Weights of a small GPT-style language model, trained from scratch on English Wikipedia.
Architecture: RMSNorm before and after each block, rotary positions, tied embeddings, capped logits.
MLP neurons of a small language model. Each row is named by its layer, matrix (gate and up: input weights; down: output weights) and neuron, and shows model dimensions 320-415. Each number is 128 + 24 x the weight over its row's rms, rounded and kept within 0 to 255. Numbers have three digits each. A neuron's up and down rows have the sign that makes its largest values positive.
Before each neuron's rows, "fires after" lists the tokens most often just before its 100 highest values on Wikipedia text that the model never trained on.

fires after: "-", " |", ",", " (", "."
L5.gate286:150132148087109131127141126115116095146146139129150166132126138154150092104125127154149134154112109127136064151104119113139156162143107126082174126143121095150138164155110121110104131129105129114117136130129094127160093116127147143090144125179114154137102125179139065148111125083114114120
L5.up286:182114142100128119144131133126099103103158129086144117097126186138155092090123135093178108117094107108114089154100126109115098104138152114126147100160137120111156130153094104138121173117089146150146129137131106111129095153140124143116162113124123157127139138132165079103125130155141127115
L5.down286:105142116155122135117143095134108140121120174133133076150124117123116148158128132123113153140134146138121130102132134167159127146129116125136090144121113151106112122114134151143148076131135105138124135146138141111115121118145140108148148154120137115107133133125073173107121128109127148132

fires after: " the", " |", " of", ",", " to"
L3.gate1044:126079141103175166111105159110154114112105150156145124121120131141142097131154122139127144138122134138126111137098093127084140096159101120161085138144118113124109144151091110140122131123119094135110141164141135099152109154093094109132157116158185110118152128140120113160078077163104121109
L3.up1044:147120154140147123164085123107134141091103159123143117186111160139091150154135095171117150083129123139138131109110126104120105117133159096110140146142150129133122101135137114093121147108086150138153150107174078069135101161139155135091176140132152127142155137136115124146121118138138135083
L3.down1044:099146092179106138130133139123142144105127084140123165093117129095120142116124124143092107127160132106113102147158158149122148154122115132109110106101119166098082143144150119145054126168128155114142125107124103147184114146117083144125149127175163158166125133127151146168140123126142130149

fires after: ",", " the"
L3.gate375:131103089128185169109154115120175126127131114120128093135120124098139106152177120086153143112139106105139097146130147135099130100114095154141109107141099110144109113125130090108112141133135137130122135080133120126125133080133134176100128134120135157165118156139123131140156092120113164136
L3.up375:126116150167168140096172146126141100165121095124131090128141120104145134116141146115137112150099116159149104095107120140081115107174153102175115105152114112125104147095146110150099143172105139103127145159142202108122143121168163138087151124139109139129122122092079098151119135174164108113
L3.down375:132095155118148138160149128081157115139165107085116158150164143099131105184145108118132169109107131110144076152147158064119076114122111142103153081158124128153078114137146126102108128087142113147103109078144130135121077131143132155124158136129116168178147170125173157119129125088100143141

fires after: ",", "-"
L5.gate189:121127146135145151149117132138143134130150083116147119115212106144155163100127126140115155154107123164152158201152177181184159108109139104118165121119098083136123095127121183124157168109156132127139141131164147121108151114176155075127126109140133111159151154138152132149113121152132144115
L5.up189:102155110133155095147136159098188113125093115157129106128157103120091115132147096155083177108097100100120142173134126118119134140150114111099144103109092125146123175120131134157127151151171139116118130105144144116098096098142111170123099184126089138153125155105098104166160146129106098124
L5.down189:108127151195134144095147115123128139070144164132086130130123098099121139163109105132095131132129115103104134152122102131123124148111153145126134165138126143107104099122115105123101122112095105123129129126170133146121116151116148134138146154126113150158085155139132143118116177148132121117

fires after: " a", " the", " an"
L3.gate370:129160149104158142131133135109157073111128116140103142093150118103123043137131110101113127109133130154083141116111105087135132097118117111148079104132146104131107143080098165153148108065097110126141144168159119148112122129119121121148145123157176132133109124173149083150107118154154133146
L3.up370:106124132096111091147084143112133112137127145116139114157135133158130087112170132146131135129131116114152095150070114120135125113188151147118121098146112134189121153151151109094134128138102116112124077149156167091115151090138141175108122131135130113150121091123128150123151074140162120157
L3.down370:147165141152135113141127159159118094155168146106148142105189106157066099163138106122122093081135134107140160153132114100133096086137091155169100134171107124087137169084118118171138148130147127101124078136167102122133133143085096099173136150100113109130091129125147162083154112100152159153

fires after: "|", "\n", " the", "=", ",", " |"
L3.gate266:067095074105121138146118168123125131144128151122121128129182152127076124120143123156131117107075154127122133118157126102136153173128122131163131111161133177131133131077120163178134135132167130081143166135095159147124127115101191138112141117137123117091118129148110121111138102141124114162
L3.up266:093117107106140125109160122130148159150142153146095098107113125124120169124124124117114116128106091181101129149122134093115137137102062137170108079171121157084103171141101125173161142120131111153109145105102150139150147141094137139153162129121140123136112099133064130113138095138151120128
L3.down266:123136118147155187128159117104130099122084140131120160125113129133172116098092147095127158110133121080138121093099131144125113123094156125125110126116146118090166166124116166146150135121134180143129113187109153126142128131163161142110143108116103131142122099091125119159111171110111101092

fires after: " a", " the", " in", " |", " his", "In"
L3.gate427:131151118099135105128144129109153122145127158060156085135170133128156120118083156092108126123162144149124118103125087070119075134094153103119126071157154167088105128120122120102111163126108115159110141130150131117095108125131129101106125098136145134134099129158127122137143119120116123145
L3.up427:128128132092104114098110092152159155126150089098138139110092103138225108121151131105102100107130124115114127126134106115122145133095143146180144104163101112129133108085155095120106115094131131123136111130115149163104101146096152121171129166110082099128091086135137080116101105153170167143
L3.down427:095126143127110125103138198130169169133143165149140151138174099135100142161143110129097107123138131174146116121164160121066137143087092131151094188159123108126103140121100070101140154145127159129110123090081100099144135125134093148103085130180164125137126129093141135136125114144113090148

fires after: " the", " his", " a", "s", " its", " e"
L3.gate1196:142079102073151144136148156083129127129170107143104152091131128146102137130119105153135151141120125156134145114165095123162157120140135137095120150148144169147132136086117132192125119099090090159145136133104119144152117109103129120117162083102161120123105089140093134108156164179115131161
L3.up1196:152107103079136126188126122126134132124141115080127130091104108119168114133132153162066133136113128151114130125107114125165120116113193125137135118127134097100101093085119131112146144067141098157129132164103111177198109134132113133140120107109100119091159135120130158125114154115146139115
L3.down1196:104126126134188111077115163130149089152148111155129126143137163110107157100077112122153151148131139141136143081111164142107139141143096157111128138139142138094092149195125130110132112169119176092099103085192175133098165163141126124110097103140159148137116154180102120139137116140166109143

fires after: " of", " between", " across", " all", " throughout"
L3.gate24:096171115135160122139161152137114131141154134121134139121133148135141113092157122081142114119086147137119088138143115144125104130109138166152134137113116156151148109142179132136171135106105140163113111113085153170132144127127100096117144139089139123125164128047151134101146127118096106122
L3.up24:163156158126110146087139104167143110147110127097112113120135115139072182138109122125096134095118116099119129101111156112099153112114135127130134181116126101103146131149110133118144109076165109085099110166167166099095126123094132128104124115116169097127128100138068127143117112137112122145
L3.down24:127116134107158125117152110104112113152105128163099126122121137109161115110114128119155148130138184146132107138138131157105095185122165161107152162177159126175147169129118128138156131178103123151144115115116088119140116118078142112129070141151080132108147127091127129148128146111110115115

fires after: ",", " and", " (", " join", " but"
L3.gate1094:140157121128138137156117116137145137140141110135160123141129096115145117142097145114129136128148116090135124118180154135088103128132147180156072124148137099150112109112135104084148139097135107154132122155107144110117097117137123114127141157092089144092114098133127157081112104110151135132
L3.up1094:116167109119135131106123117089130154116187155178127172117119139116123144083100110154116149145129111169133139104109128132119112121121109132134096110112169102173141063138126105172136124153094120103105115159121139118118123111092088146147170152142133091136107105119131138136165112139134130135
L3.down1094:111114106149114100175128143161144117151149118173108132117164069133129092123148127131124108131134136124076104171110093126127157111149110132144112094109137123114157161107132117160111172128117115120120141122170138132141125143171145152079135091134117140109098130144143132114107147111130110164

fires after: " |", ",", ";", " and", ":"
L5.gate89:131134117128123099127126094110136125113136147124123095120123162128133101084148135101175087114147119132183113116117116145108121088140107131131132129108135144184099142137112123156106157094137127146139103107129129148132104097150143127122224145156153160148116125137137112126075094137134107188
L5.up89:135139100136138147156144123123107151137138139137149089128154123126105132062117149117181101136127149156130109145134101169092133135154146132139103086164123102128117135129117120118128167140137126166129133129169163124182145117124110130079179117162173137161101089137153115153100121163120107131
L5.down89:117118132110133108124159103139168149134148145115113125103081130115139142165096125142136171203106135089122133103111156138162063135100125126126143138132119127093114163110169120139120058141133114145130120134134131093126156141129141121154144106132114125116120124145112142105110130125143112115

fires after: " |", " in", " e", "ó", ";", " of"
L3.gate750:122143183076132124159142115102124136118091149149146100086149084159145146110142129102145142162143129158096117130121073107111118122106137157123126107085095148117113087087128110119174135133124116112106125118155134130158103089091118095117153139096166159107129153149147122135098110147124121126
L3.up750:147099174130116111128122162091162139132141105129147119128103109171156165127128092118089129141091096132140122169127098135123103163146152142140124090130147135126142129128112141102150124123153131103095121090162156117119090094141124117118114107089127131165117150145136179128106143152136103139
L3.down750:152102111157116158076117158140141167089147096130147130090103180131143134127143164110090113154125128101128129133116157142132126118106095139099089149163138129118159152158179093098132134115132135143128126134108085145152130127099128129122113116117102149154150102092166126151176153164115132135

fires after: ",", "-", "|", " |", ".", "75"
L5.gate759:108147132117116141119110118101095099065119134087134126148161111181122149163156105082112120178132104104084154141064127163099131165107088104143126116144124115098151139155127117151116212178134167110126120120079132093153103150099108124119117134127107128143107103142143107144117125119131161121
L5.up759:124166137119155128112096116137132122135134169116121129168106104113119102116136117129143124175105133086117108118137140092151139134137074114106141088129102114169171163127141164137078152141075159129105141122169130133124115109152097128139101116137109142086164130167134149138115108147137159118
L5.down759:112110122124098124153168136119140136145133093108124110115112154108113128113098130129146146113148120154141126136144105123165129120137151126129111156103130125131124123101118134114148059130132073152164134124122107109143129095124157126118157129141143115123113137113092144128134132086118111147

fires after: " United", " the", "A", " |"
L5.gate853:110175152103151093099139110102106122135118119118093124079109083140098129125150116165134140154126131146118134133149170119193102154123116138138081085105141132087119151063159120164111120095129104141113110111107125154137101132127121105144156117152138111128127129121105170116160092148116108125
L5.up853:137107157159144148110117093120153140148144123112123090102126107140109124118151124112095073108130105134112116132139163148126094111172155155139148129134058101130126126124122100123139111108108133167123136088101104123118146134164144142146131137107139114127158095134113177159137097111149123110
L5.down853:159098110104166158117162177118118133137124167125146135155159156134110120107098132106134118113105100134183158112111103142164154113126178130152122095109164094165155104175111106167147113085079129133151149124137177127148151171147107143134124099171143152160130083142124098168140157164117110145

fires after: " (", "|", "19", "-", "\n", "k"
L5.gate451:160096152142118146134134129134153100133152140122137145145154135148117147128117138155146123083165106111165143127138171138144111111139147120125113116136166116123156124140094146084124166100138131189106169108122135107140126127147161150129128147127125127133171098128125160073120086140123157136
L5.up451:120124132102143141106160110149124113124071140155134125132091151139125154124112110170172103121110130142153103116100077105149121136066120129148141118136166115148100138123026133151132104147139163138116131155109112172110133156092120145141126150141133130164135134125137131167150093149095151070
L5.down451:137133115135147112124111115115144130169133112133096157172119110121088108087126140133103135133099122185122131116167186127091144128120114163128108151128100116114205122142157150093099158108140086108117119132132127157160152083151124145094103089127103099146109129130159146141113117126099106156

fires after: ",", " 7", " 1", " 2"
L5.gate569:161132095135077183109134092097118110187097122152123136105124122135135136112091110072135146136147141148133147116135171163126153126147121143141146121150123162114104117109161139162134164121138121110116138151138165136112150136149175130116117143164097170150138128116110127119144120123103148126
L5.up569:162113078103135100123157151167107170109198155092078133158111090099140125151150088151112175074145153129073126148111126120174160148161079074141131162152123124156146132150130123140097117096116096104150123110170109130084101145086166178125110152149107154136126165135146121079159111151172146103
L5.down569:108190112101165084152093144102110159154104104129125107163116132156079120145097107137099099090113109113128154121137103116117135123137128124135069100096100129106143142135076138137139117087160155135113175117179135157113167113151123148127137102142196113139162137125151116133134139168088117185

fires after: " the"
L3.gate78:115113173099175171099160150140131160123132129156139120099132136124132106096137164087154179122135152122131158131118125098121122136115116142100049100147148175114117111107111143165116130122131147098152143151099123123080147159153104144130132146082124129147150139142079052130172101178108132180
L3.up78:118136099084100118138124117170145143124128125103157154111133127092142150122145127179169140106113158128121128085102113170156136153077105163125118094131127156118145133132117113092145101099110108102139122107115120139127108136087135146117127075114098130112095119086112103116119065120153142172
L3.down78:128106109128079118145118082162093106154118126124053143117076118135138159141088119152122109102157137112128124129088170127184095106126131152130181105101138107113085171150135135143140140086141126152105115155158140146164094144107150138124135093127117152148110134113109160110093119084144123116

fires after: "–", "19", " (", "|", "-", "°"
L3.gate1040:125134113112133134146126127119114135134128150103202089165125112100082125180130108132125108107111150110132138137116192148106114099126132113103087121133138111123092115108135112140108135143108130138097163132135163087155131100149125140128127104134126125153140110158138140166145121119090176154
L3.up1040:093129146092115067091116091168108134117133144108131109088128129124136098155128148181147120107113133137137144122096125122113113096119118142075139158130124111127171132130079120099163096135108141115125134137133132150171116094135113124114088115094116109152089051148159112177112147142119142105
L3.down1040:144118137128135132126137104116123092163107107128075165140137179139121123122133098125154110136170161188144157132168099137141131109138131149141127156104190137092121148144116146140134093127128150110108143151074110130131130133102143152139118131138128151111129118113160168115098121150140082137

fires after: " |", " the", "|", " a"
L5.gate616:153127142131146117154108160118137126117127181145183116153117120119100106122087124076162093121124110102114132071112131115139099144139105121143095114089109127136136118131134117094140123148099126090134126152086137104111106089113123160133132118163105158160130141126125099121160140132119147138
L5.up616:098118110118125083135114156138119163127145123196144085145084126146154097159119110117158133142157117155116153131124129088110140118115177099106145055126112149145092083128161112129147151117128132142091133134105146137109124153145132128140148110130167139152125103137147171139122080115148129097
L5.down616:146144156114148128139119126126114139165146183095154116136148124091102157126118127124146131144106146167115145106157132130099122113133132097200079158123132108129154165147162153107103135123115120135093119133095118109138129108098075113084141137121083136117115132119145115116137148111114134137

fires after: ",", ":", " Mi", " August", " May"
L5.gate670:071140096137150119141151133137126138112129144134119134154116109149132125089125101112122162111109122139126123133111113171133158136127117086119091087132072153150090149122132145180102133133098146130106119107158098155125146096118126104111091151148159144124137109127131114122115125146110124123
L5.up670:091116158148161121119152135146111157130116105134144115147118122113147106119105120107121144122098153135096126120149169119128127102093135122186121110133152082120146113121060155142109151117095143123107141090189118130097125125135142136090112112119133169125103100169112106142136126143102129093
L5.down670:144116153145107141122135144126145100124128115137140099128142092181102150122149139149142117138150167131128135076099125159126113098078107128114162119125121153145054092130164087166123116111118171125129132135125146096110116112141110155093126100111129162098164125142176127129187131075123118094

fires after: " the", "si", " place", " The", " following"
L3.gate1081:117130126115120104105123115113133162114154156104146132097105132133114141153152146130119147090113132138130157092151158119140100140118151112103162162126129143150138140133117081097173163137097119092130136098089088123118113157130123103100178082150120149154125109111143096100177074127136153127
L3.up1081:130153147112102144135100133175141183120067130165093088130120135128129141146149164128128143111130089150188148134088097083145131116150088121120158139087166178096131159126151125137168122153154118074122150165102085145202084116122091134126135096136129085185134135086071130117109106156110131088
L3.down1081:145125127098125127100106108103137143114144081141129132181149109098142085092113092146171138150131143141085143139142134147099135126136146132129087150114162099101131090129071138130108113097136157128167147054113144124096108128096112116124157137125164143129104128139153166133130100092146116152

fires after: " (", " |", ",", ";"
L3.gate201:136113138147127153114118155148145146117134142139093120123170152102127107116144131072152139147115153128150088150132091156141121105114136159135131142120123152139136082151123148134132135140151143117090111119147143094109150145129148093152158103138104166135154142168106142123121075127155100087
L3.up201:104129139149118117113094170119159149108108188111141134110133175130090112123111165114170109094100131151147125146123100173122112152126102156141122119136138140118131150137080113117116136135128132118085114107156141139175130100114140138121139109088152137142138163119077156133161115129158129191
L3.down201:147116120165184129167127126119088128142127087132137141114135131106120131137119090164114131152119124126153093141142141137151149121090147127138131124151113120103112125095135149145118164131138099161147097181124118152128146141132144163109109125113085135125106190152124118180163130120098121092

fires after: " |", "′", " Total", ";"
L5.gate515:139117121122105135125154166075133175120114154089075117124141131136136079105120090118083149172176160133138152126126065126136144144125089132075108126134144104148096114105150123120143170132137116133136121112148136076103162129130084119135102082148124150131121170093087091118168136130104125132
L5.up515:142146128157114132155105137150080084078149131153123134174146102125165146136109139089126127127148128123142121120154113098114142164137154110104153120096137064116134108135095081104137131123124143123112163145110157148171134061167136117105139129116110148146117068097170084109135150111129141132
L5.down515:101104128118168130153089098147141138188119090128145102111104149127122133103158146111102163132122108156091145138145151135125172089173159128141106081132136115126131154111141091150125134109093186145115131092148095156142135118118133091120134150187144120144133100116145118146154138106178144177

fires after: ".", ":", " .", ",", "°", "-"
L3.gate92:130109141154146178139162153072094092128160140123173126145106123143147127109126125093121179114124142104092125113105163144102138112109144138114131128151128084124115132131096144116116127099094092113140114104170132114161173102098085101144149119151107166114073139146105091139167111168109176128
L3.up92:152139131143115133124144139122129116155133137121131101125129148170170127127081181146126126135137140100132107158130134101156114175098116095068193141126154132138117188136148129122105099144128053075098099108123162155150189130106139127117138081115094139125141132114125100086088158159119149152
L3.down92:107147141120159128160128136172153141149151119149149137128149082117096140138166102099112110165100121146132106126107148134116126124128165120193109164100081129128133100099136104140139156141147163169126162126176122108102097149154145126160147144162160127118126116096163159158115124099131150139

fires after: " |", " (", " −", ";", "|"
L3.gate849:136122196116134130172100140109109085121139135093132121119171133146146136151144134121126147193114096119137149134157110111096100142143151132147127162110158093111104128094132164168162134140078138084097128137142173121146138157158090102139163154132148173096147180179129117132138141142149077141
L3.up849:139143121112071134120124096094179107164111146145147108119120128103116076180113116084105092135137083124146105067130114111120130134172141111063104149116133113106096124100150132095163177142156133098143123130143139151161104109127149101085145150137129113142150133138149124113109118129137083102
L3.down849:121116094122144085115122166162117156132137115153113129151075129138123149093147117103091112148107139120146132129156103121117134101062095172148137093157076158149145170097136105145129159135142171117092119098136143144112108169112076164143154113126134131094119169110126099164130140122098126131

fires after: " |", " (", "|", ";", ","
L3.gate487:194126123134100114145054095075148130134116103122103099124152089140085163114102134134151154125118161116105120158153078144112118132118154127127118108128130162115124121150167131141154137123114106157128095122154155194136162137134127079121146112112149154137141152158105132079170164129103104122
L3.up487:140150131109080117099122157090164136163150146095153128138149107105126121118134133130143153117122105100150121119106122133105112153129143069112092143128148153141133125104167077155154152160126155134170110103126132120129125144143151117103134137130150170136116120105098104097140164077135157115
L3.down487:149166090125070132159111169138075164115154166084095145093118104160126088136143137121083142113120125113107106153139108118164105112121167120147092107153090111114120141091158132123128148115124110096118095100150137144136121113087116117101094155122109142104174147116193138120104163103133089092

fires after: ",", " |", " qu", "gov", "|"
L5.gate1241:107164106109142138136100154168132139163133146140183112119136118144153129160122112146184112182115086099170060134151095110108138146097132151110138104127063137135115182145142086124114120150153125117118137098085117110152115126171133101135129129139132169126161113064123085116144091110128122097
L5.up1241:138157180151179135153148077164146074148118123142124135131138169111128172150148156135146124124122100130133135103117136059124112170143132110130143112124138121106152138101073134145123184172149135106151127101143114105135116135159141117086135108109154141110102122113141077120130133144163097097
L5.down1241:129131120135123142112150147116144127099153116125090121142116136114132101124092159081134136121077143162120150141087124147144137115122101112155138159099145140084089100124144155142143091096090142133140130157183139146092139152115163097128143140116110115152150117187121170125115214094121137110

fires after: ".", ",", " ."
L5.gate180:158116139140131088135149121148094136163149116118088104159177148137141113159137139141160127128115141103153116170132129151160116150083131162105107101130105099158110155162159161153100140148133128106108121089133106106100136161140118192143112131116169128104120143128151148170118106124103152134
L5.up180:083107088147134139105144187077099123133142160115140130119144100109107117158095081120088140130136139131091162178092155157139104116141105100087141132128097161162130148099112136146109145148127126092157109160130158128144131114085123114117087076110129126123094172107120088130109111095166106125
L5.down180:169119131103144110128151077149103171101140110111082136160102156186137146142117159114156139148132073139158128146117132151146187113152154144133121162076146130145113124137167153102144118137120108137135158136144129138104135125148115119118072154137156168117160178115116132098168120152117108143

fires after: "–", "-", " +", " |", " –", "′"
L5.gate725:163142154124116129133122130099135098123130128124110113119170109158149116116133161119114175155131151133142148168112125137119132136144087092144141107142096160129112138063172170149194167112151079142147140110080169180130127160132131167170144109150117149106083158099133140101157133150114134108
L5.up725:088142141145126117161131131118108132098142142145110113191096112144154130106172161128133154133149103140147085123114095161154141096143133145127120152145124142074129110150139138073106106099162121120129119134107121129146099144103130136099111083147138147175134074122117150101090132135184104096
L5.down725:141122116136158150125149148161160143149139113148119161118130118130125117141128104103138122121148132177105137134139099112116174100135112187136161117116133113095192145109111088080104105112156114086103133152120072120160113125064109140078122118156152110150122136100103124170130108102135132123

fires after: ",", " ."
L5.gate1176:098149118212171122093135171121089122099160141075142095110126146164137164141133113116168158121107098139140130154154163091169109126124136137127161093135145133096091145153118140123121129104156143152178133134142091110137139172111107144153081149142111157094114126089140165124157132127098099101
L5.up1176:133128060089130131124120104111170092135126132093133124154140137133127153149168122120100174127095129133106153120117107111102120154093109138133131158123141136149130133111156100143083155170106061099131140124141145142137123135124174149080152186093151170119138155148121135123131106123159123123
L5.down1176:158159179145148131138090124143100146127111131125092133118101120140126183158109113139149132142088125134158104127116140080137120122119154048113130165102103150158086132144145116139170134104127143150199120143135144120159146127149151136159144119150139096141114187141145158126131127080116085100

fires after: ",", " to", " the", " and", " of"
L3.gate1194:168110131105103193131149130112118093133110149196133114106131154119134057120122121124143081131135117169138149083118141165153092120129172129136102109144107101131116121087138112121099141145137101155157127157090152151160178148125103137123166136112122109085092131140138142105111129112126126101
L3.up1194:111126104138153157148147090114129163145114119135120134135114120143170117112117123095125112143103104109141178118114182162115148092140126144136147128135075139168167111154060151122108153105124135119140144102092145114116121150129111133146148115107134095110138086146117134114146143154100103126
L3.down1194:091101175124131081115111132159154189139118126147120118118104091128135174168123143152103152089125140100093091169166080129127142112120119097119113127077129163125118135121162108115165151122094115130087086147164138138095109141139113127149108121141105173086141150170152147109105102107129131118

fires after: " the", " New", "|", "The"
L3.gate525:104087126137150113150098145130157167152112131141102095146110174087082113114095159104161117099127156163101127118117110087157160130122134115125054120122135154117127098092097150154087121189146140135133129079074119136143146123142148153149157091108121109099146116130128109121165093144159110093
L3.up525:108112114157164161153110176136118131173123151183122110129121068105160092116131164090150113164144156164084122103101106111153141123157122102139121142102145129131151162113142102120135116094147159114130133102135129116133128118103173117112138130119122113105156113171095121160149115148109121087
L3.down525:114168170164119120180130111111147137092126120104126135126137156121153114168127102098174120119132130114157154147161148170112127096134110127104138151150089139103087129148123157150134116114118151158115128154194127161128152132136073135163162117122121131124100108102135131106089151134106138125

fires after: " |", ",", " York", " the"
L5.gate385:126160114112166142100141095125123092149101138177174119143126115176167134102113173148134124081116120145141132099138160131164121135138143102117119141172115089156132119099154113133148147074144084097118159174149101148125135102135099124132121119168133149144169088129136111129097112130134121114
L5.up385:128102132097159150141131077160147082156147163116135122162115164124110108131090171137152121162131119070139117121105097146132148081122119115125146109157136126110114145100164104119144164127097135115119157122150137097091130078168099097133159149097141093130168168117121123129112103167112116129
L5.down385:131141087110113137093150155134122164096123092129149120128114125130147151151161151143109138112146085156076105152128100108118109134134129100086148132128105157112130133106101155132128100161129140136096109162150149131114120177102139151142114147141126120185113137125137124110109166126122110126

fires after: " |", "|", ",", "-"
L3.gate1307:121144121083129116142105104122124109176133132137120115122129143107124130140138142106149123122167100158142095148067120168150155145122113094149130098193143146128141155118149112161164155110100124127137136136122138129122166123140122118160139129144132157152117128109103145127133145144122113092
L3.up1307:124139111122092126147139127132118123113136126071116104128131119101142113131119118133141141149140153136076131127140120136180109209160124108140118139166167105114149111109178118110138119105096161122141121126186135113142133150097127073114125141144089144158152120142125119148165142169105122124
L3.down1307:153165167148166133121146130139150174133179149158173147121141119168135136120139133125134090141104119110163156114139127113075139074145105122136134124056077128093117123146090141154092151125166109137103123113112106121137110157162142186116199121148156135111124161123132115099112113131142132138

fires after: " in", " In", "In", ",", " Van", "°"
L3.gate420:137123169095164178142124090151147106164129144086143108102151123136151125124147135145116158162127165150126141128171190138141147150098125100143115090137152144129094174121159137092144195101125103140127127158098131102131154137119127119150128135102120161081092130153115137134134114167117134100
L3.up420:130135127162121091146150110107127118105167115119184122110087115166155134111152117154101117133176139175120135171106171111125127116163130111119154088100117155155106103090102119152133133131172176126124134127121112131101106145145119133143125123108132134112151142133150147152127141124111103136
L3.down420:115157119123145160107142134162139157132117159139072098161138138149128132133144112164117083076140109135145121118128133142112140149160164134139166173138111075092167121114132155140104088102130137103125114131125094149134143143194133132140118161175171088127113161075163119129133125138121136145

fires after: " |", " Gl", "|", " the", " cl", " a"
L3.gate1244:135144123128119127154115157105150079095152138112137140149174161092098106130120117103129124137117136147138136148084110099106183137119174122111108101166141147149106097102119124154105120086143102102138113062126102084130137117160102101132118122138132113168119172117125119155189157142162132138
L3.up1244:135113099107152126149151097132102126118112150127126108127175120095127155134152155127105122131108148144174135140151089131121096147138136096142118147138071130162129138153125117155104125087086114115114113120096117097105133164146123128122135164129127109122119150180060139107172144128118131130
L3.down1244:168116132102110116149093147103146156115112139146166127125120119152158143174111141111150137129138135103110108126096146122083158130134149153098080148127173096091139132150143122122104170176133110150148129146135097103132104088137178147104134128114092138150144123083172127123104138121108092100

fires after: "–", "19", ",", " August"
L5.gate29:103105190097101134114137104124094153120132124102119105122149104160119110097122139146146147143109146152180105077125129147176085175156126088112143162161143094092107110105106138150145122135109074151130150104193126135094181138151158157142122143098180135089123119171119134144131152194123103118
L5.up29:156107120111114117096118156117159104127141155133132097139121118138121150112119163114106116120109165098113157115173113116168111126132157147129094116123129091180115142169108150091093147120152109134147181158089112145143173114125143137112128163137147091106099168153118132149144088123085148069
L5.down29:124155146121139080121093132122117137098125115155114083121112149097139124106130106101120117120107114164159099114099145151105133114070123132117097133177164086136066130085170065135140151095081088131161153134090169128080123112152159155150116123112124129134152146128113117109170137129139105126

fires after: " in", " (", " 18", ","
L5.gate316:107137125114143130140151105116136116083113134079117111115172117134135132115134111126176146150128076125173125136175147157135104095155160136144105124146127100155138098108086144116104112123137152123087130151096159146092167121159156088088153136145132108122128108116147122130107113140106162153
L5.up316:125129159123132099164136153122143123126135094132139127146148101121107139119132134114119108146159121118172149126136134138123147136131099150144105102173153129107124127117106131117101112126092123161110160103109145118068164101143125157139130103161151062105135142140141136153154109102129183109
L5.down316:104125151102123135137122153162134124167134132162133105139111151121114104092098117136126126140116142112122119103131138138164149165109127143127145214101091127106088145102134145134106155137153144155130099124156119114140074134182113090158107142110070152129116144112139141099099123145148109108

fires after: " the"
L5.gate1314:124129117140173158116160156122100144133124115131150132112136062116146137139119093119094130098092147097096134161108103102129133136162092084145132108107125165154115129133143133127101171094102139146089133112149145123118120197132144169141159115141116100115099153095121132125127130169133145114
L5.up1314:138147138150160153118184097177116162151136161144090120113102120117194135134105144164102143127128134122164108099130118110144114148090126122147113152121104129140126103094157105109088111109138100116134201136165103155158128126141082112083148157088141137182107104118114127130137135122133060135
L5.down1314:172154101145124166084101155096139095082163149105146178154134127109072112091081131162118132074113129090080125113116111154081119101152137148082117118130138118112111109155116162111147157155084109149152113107107179110140132140120166123128163145169124083089153148131144071114131140090128174144

fires after: ".", ",", ":", " (", "N", ";"
L3.gate1337:155105165130136145132109131114130128149135116114152150130124110121129132105117113117128179169107131152163198140153069128102180158142152158144167128108148144100141138123153140126136083115079144117118076133111115111159143127134130112148114119127100172140090124170104087108125165112143087085
L3.up1337:134099154156085155073147128094159156187103137132081106150160127105131135102150144102137147091080130120129093151095113117095124149158099125117138129098138145164113170104132084146129074173129151119162128127140145161136145109157120106179135144092155100138135151102114093177117115122166111171
L3.down1337:154136129101088122146102142126128122080162104113163135080150087145141105107106113148121122140130116133150114089155132175100091118095152136129117131163110114110096091146160180087117137137121135114128135113129107140121103144135107123089167124151117147113131102124153159100134167128121120130